config.toml
n_layer = 14
d_model = 320
n_head = 10
n_kv_head = 5
head_dim = 32
d_mlp = 1280
vocab_size = 8234
activation = "swiglu"
norm = "rmsnorm"
norm_place = "pre"
norm_eps = 1e-05
positions = "rope"
rope_base = 10000.0
rope_fraction = 1.0
qk_norm = false
attn_scale = 0.177
bias = "qkv"
tie_embeddings = true
parallel_block = false
init = "normal"
init_std_qkv = 0.0232
init_std_o = 0.0232
init_std_up = 0.0232
init_std_down = 0.0
optimizer = "muon_variant"
lr = 0.0111
beta1 = 0.95
weight_decay = 0.019
lr_head = 0.0074
grad_clip = 2.0
warmup_steps = 200
schedule = "wsd"
decay_fraction = 0.589
decay_shape = "linear"
final_lr_fraction = 0.0
batch_tokens = 131072
seq_len = 256
doc_mask = true
train_tokens = 875200000
steps = 6678
dataset = "wikipedia_en"
MLP neurons of a small language model. Each row is named by its layer, matrix (gate and up: input weights; down: output weights) and neuron, and shows model dimensions 160-255. Each number is 128 + 32 x the weight over its row's rms, rounded and kept within 0 to 255. Numbers have three digits each. A neuron's up and down rows have the sign that makes its largest values positive.
A block is one neuron, or neurons of one layer that tend to fire together. Before each block is what it responds to, as a language model described it from the Wikipedia text at the highest values.

Description: Numeric table cell separators
L4.gate108:144153164163132119144148127129116188121086177128068119115083099135137136097103083181147173110122131067144082127141126051160111094057158135062140115170129184124119146102115155126129104137124142124040057146122125087120179097090103158071133105136144152119109127105109136136151129173137101122
L4.up108:147152136116200131145092206151173115141189183202142119093068101161084136143083167167138118096160114122127100170123185135128109118109081178141156158148135160153118107142087151147126096095137120179158127132139132063108135128168138126115119086120082101107096110132113103108116151099162103136
L4.down108:137128160192106163121144069154111184131198071094132143085079145127091168165083161162144073101184154111106156156112059116130133121119108095088115122124163106149132096094161125110074124143068143145151155103108097121137131152147097087111129138198120168175114132155086168125216149060200142108
L4.gate397:097122101140116145100139142161147135166105165150129135137101129174136127118177130185193135082124118102134109142124048122121169187164168129117130101129095090125131120125098095137110163142146118119113078173106085112075126140097144094132097056131136065114187153122163195194142162153115151050
L4.up397:167150116143122122147124128185149168090142138164143103122082104122071106139086144169106116063168140142171158158116111206082149095148114136133050080165099116070155097136111140117103170157161139132142157055127141081109176199159130152100172067155121101122167170070176121121169131095158219122
L4.down397:133090126140215147151151137167081142168080119126158141177041073145122154148082106073189092171142073102146129167102090121169130147133182103112167140154147111114118079186177189091120135112086149125138087152160118082122139199138140125098093095168120133130118072124100094159133101166118119164
L4.gate644:188145089174149096072178112114120121160109114165112102121067154183095117110131118205183080074103114107135119145124152078164183173174121139116096124128122119084153206137142143135104131106114121045121149087151124093065101102136108124086066142163127058119138110098112167156068075122127156140
L4.up644:113102130134187093104139153108045100115130126156110149183070071119145123086155073068175132136110076168075100136156092235154191160118145113126093090128061134134169115100154131068150023140087108113037113128145143126214100175063183109120084115104150106159117123114103136134129148144140161081
L4.down644:119126168148146159106160144104112124244150133138198169132153136120137075140170185133120092131091105143181117135060122141156102205106103138097114102115124053109092141072058162112183141130143124133092185155097134165137130190089140151145137162168150179121078071129142129189154133107141122148
L4.gate867:077098099175131110102164164108139126105137155177150162182096097131148051153125142110119129121096083101154095079171125142091116115115214147142088127159193103183119079123194123097141132148114092108113146148095122162110076120100111116119106098101152156088126145108163129146153151110149098126
L4.up867:072131079153079047122092101133129172165134091146099133132130081107140094141139132088121113162150090196128113125124154120112132090115126173102153099150116133096094053125177124158137106150139090108163131076096132103132144101174137166134118104140156104179145145081163136109098165134134098168
L4.down867:141174122114168139120122072123086105134102098159082131105137173101146207132095117167105080098125161108137182182114096126155125152114104054114160176080089155131126189134033167126154151092112174132120125184158172072129126139079208119134169188149132106102094133073095114115115123121107164079

Description: Track-length time colons
L3.gate1236:101117110127122144122131118106122126087115103136198080131083148105116184122087173097162112073091130141098111112156127173124101186161108104094117157144159139095158094139157088099117157070124142131105136096109112117157125135129130156133105084051163105158117123150128140149174129135129179098
L3.up1236:127168131146154128154149077119123123113125135166083017111162129082068093134149139127108121094143104147099143193169046118108118138167114122069147183207130119106126159116162156116168141138183137132187150179114159059113140153118145113136130114130087162100131102159123096130117118145168167084
L3.down1236:143070125098120157164093122127149143120121199157142109062096124129117121129114102135070185085134104139154151153131134154185064114175049128148104079192166094102122141149101102098062143109130175106100128115173081132134149218138173145108083106134173140087133156109109098132110132162063137184

Description: Year-range tokens in sports lists
L3.gate257:164120128178171097115080176111122110149175079104147121118041132112089089130113136130102089225138124127135152168196125109060132151093135168131139125088144136155121118161188126125098120143186215142140138119146136114139125085157160173116143107188173088153121126151175153169124162123062137135
L3.up257:119112124113175172142069119134127132152103096098103130086089162097099136187076113155107111112107111148104159143156076137153166167123097125124100148152089108142117119132181152109098152145127133106224092157197117105118159146132118172110203130103124162179106154216151159102092077105154065159
L3.down257:106174133155142145113111141113139047174121125132152114066038162151136148105105171129085106178106141173085186157192112141109142109114147149148125128105141148152159134178138092141134056143165135143134147152142078100140152177031128143141131066154172090120120123110169112119083122120152122158

Description: Inner parts of numbers
L11.gate170:104147167172111163092114137170111132121140152125112083181104088141135056095077147037174157141129141131144126183094128121097092129087175140108141095113096120189140132175097178097139104115165151119199113082139134115138113138136092084090112129143079190137135159142112149186195118206127110090
L11.up170:097078195093116048118135098083121092166149172111100162112122109112170116106065113132109081114116146165108135143077050163174103124161127129143085141145136043154121157128094173155088178147160099150108163086123141147076140129140097077163113084134224152093134070084148157103121097159146081147
L11.down170:137146154126178138088135093125109075120070104166148199156059156193099110149100128099140152126102165124101114130092164166186128102224104095165101125137166131169116197115128074159166168088116129106097140117118148125168121124125085188093161167131083088080096067151058147099158158138160104120
L11.gate615:126112118128194105102112162175108123089111141168132146077083138137171080154093101024092101113136151143137158164180094178123167124196174133178138135122108133181115132158178176169164119129154131072213105114131094114189141103115136119123184105120153082154129127085149163161121080089133106131
L11.up615:130113117148142123017134116174176075114117122173103132133139160143105156166101172092166063122190145180152198096169185141100128113112106133132079151141136196139143120137073064189144103162125078147156119151145169133068162092167156084102128172125098096103142134129113089114128116094151132163
L11.down615:168125137114173125181106124197095096133127132160086164094153114089104115146138180131065105160105175176063113125160144171124159151125145123112120139087167137139086167132195150127118147122158163061151144148102163125126086135120089118074195087105159197100140131088102089106142094133154132122
L11.gate1247:138120169137059175131123138168074078101080168166126161090144130130161081093136095166166119107110108139099126082080151112098083155162128134161130078154087097120173163105184135132130125092169148094188137140124126144137160177107113098128162106175181124143128126124100179107109110092102094155
L11.up1247:112227114172106123163137142147168116040127153079118074142083181101172104157178111195148108119096155173131144152119116152162095224159145146157115070099091128079160104137151134080168155086118111120088143135112151141121140113115118110136146117130126061067164161085136159106144216095150103176
L11.down1247:135117135163184161078170117101110129124108171130168178152127136141209157135160103097085201131159058120139157093139120133106082147096146063073112127132103209128130117133129077121062152143127149165127121075161188072164119111122145171114088103084134126177107159138118112115196091126107094038
L11.gate1258:096186163128131157137147127118102134129100155151119148093071162145182090145097150104114096167129166203194164120148137154122103126143124178139109158139107116134165176100080114038126108165159130177071108158201111111167059195104080066161125122125165091086121069093111149122151089129194163116
L11.up1258:088129113144176102121097069091128219108115103099136146111097131102120118131050138143137072163074192096224071138117100155119108134121127138155096083150108145127195112084123105153141110078127107137069122140124122142107143125221125154109165130154100120083185199128164105159116118100127126133
L11.down1258:195092050164097125128146120154088073184106103146144141116128127187145109118125074143102155155123076165120133145174152128183093103158133117128145099121114132160066142177085100098142145115108129105116115118174143155098119103189152174126121185134151202165129118103108193146175135057126114093

Description: Numeric range continuations
L11.gate136:193175170093148118157136201108173089096132123140082142117100158084127134112122088098071126097099133165114112111130141097162159105132153079145145123125097215126132126162129163155098145114123093119165056125128159086150052144122124104146132100102133146083155110085130122111097146147109132165
L11.up136:035112084077124148118112135168136108109125113140123168115129109126093100078097125122117161140131123081124125111167182103116125119153144115106130102106162108119134112103129142104169167138197103097129114090095117152122153079196126007121086139129125174157067209135129129131124134145120138151
L11.down136:196145128177181113177083234152113066163139114097211112104123106102132104152113123093151092161067166124091109169115148109132118163077129156115098162136108170147081097126077179149134128149204111145154169142145212143121097138126136137105117155097083183115122122129109131145161160139072162042
L11.gate158:117109097145145120196124068170147104121116112092114255116163137106106193114103172142126144093148119097166151126126113143129068105102150101103156144166118141148073079112070186177145138135182168104118159118177123116105131166123100142160072138075131141138159126196092181110152148054101141183
L11.up158:127124129123180137110102135235153128169156151079135161146146102174147136116066161105090134158115145050099140110089151152142085097151188132159096105149128158102160116181118116141107077201143196130114134164181163145115123117149139164154101116119195107181153160139116104098099099109092112142
L11.down158:164108160143158184097118139128054154126079127120131160125168039108109154112129145141163097117126185145108117125097164110126119103127142144111143149080141136059129106152156088093142112156171166143088098163125157144149099125107122121117108132184091117113148094187147109156079115080117116141
L11.gate495:174153173127156132165136120069196133131152109057118168118115115095119131099141158132095133127151085080077057142126114136147076083127154114164125084142108139139148188133106120111154124121103158105100088139153155142141094120164104102169160106122135087143068154188155131171090132139093105200
L11.up495:106139148156110098154078172088051149077109112159148189110171134144104117071166116116115153138124155108087030109132098112191131078187119151173183148120134178070171143174172139103120107116132111168114183106112128131121099145154088051132125135180085137090104107133217095107081122095147091122
L11.down495:203095130142153135100038086118144140099155165079142109129122143108153181119099064138163104090158129164115113125160133198097144097182111139070104180155192158143103088149128136155061157141164102100173148099118147166143120148142117126142085106183136120134107155098171156103105122164102104088
L11.gate836:142143142122152153122051094102116148135136090139100176079135172128099160076134120091164159180117112138119111144072155152110145154156138164144079173121107158158117169116164086154172138136119136147123101160165140112122115151121115134135105099157167160140161127112113106149136185148102138104
L11.up836:195042134091138179099156149112166150139165072088131141145114074100133109147119149163125098120098177096166098132137089162116105129134125057131121124102131105161106163143185167101117063100022138115186081128151170129143183154121153125124100141137140142088122121138112165108186136083122145100
L11.down836:108136102134136078067152180156176104166138167115069132105084111182150138138089091132140096085121137147126134071112108147157152110153114149100125139157159165147096117086066151151149148138141131165145158144138103139178152103157122101087115086107077114161106143175189202159144129123094131157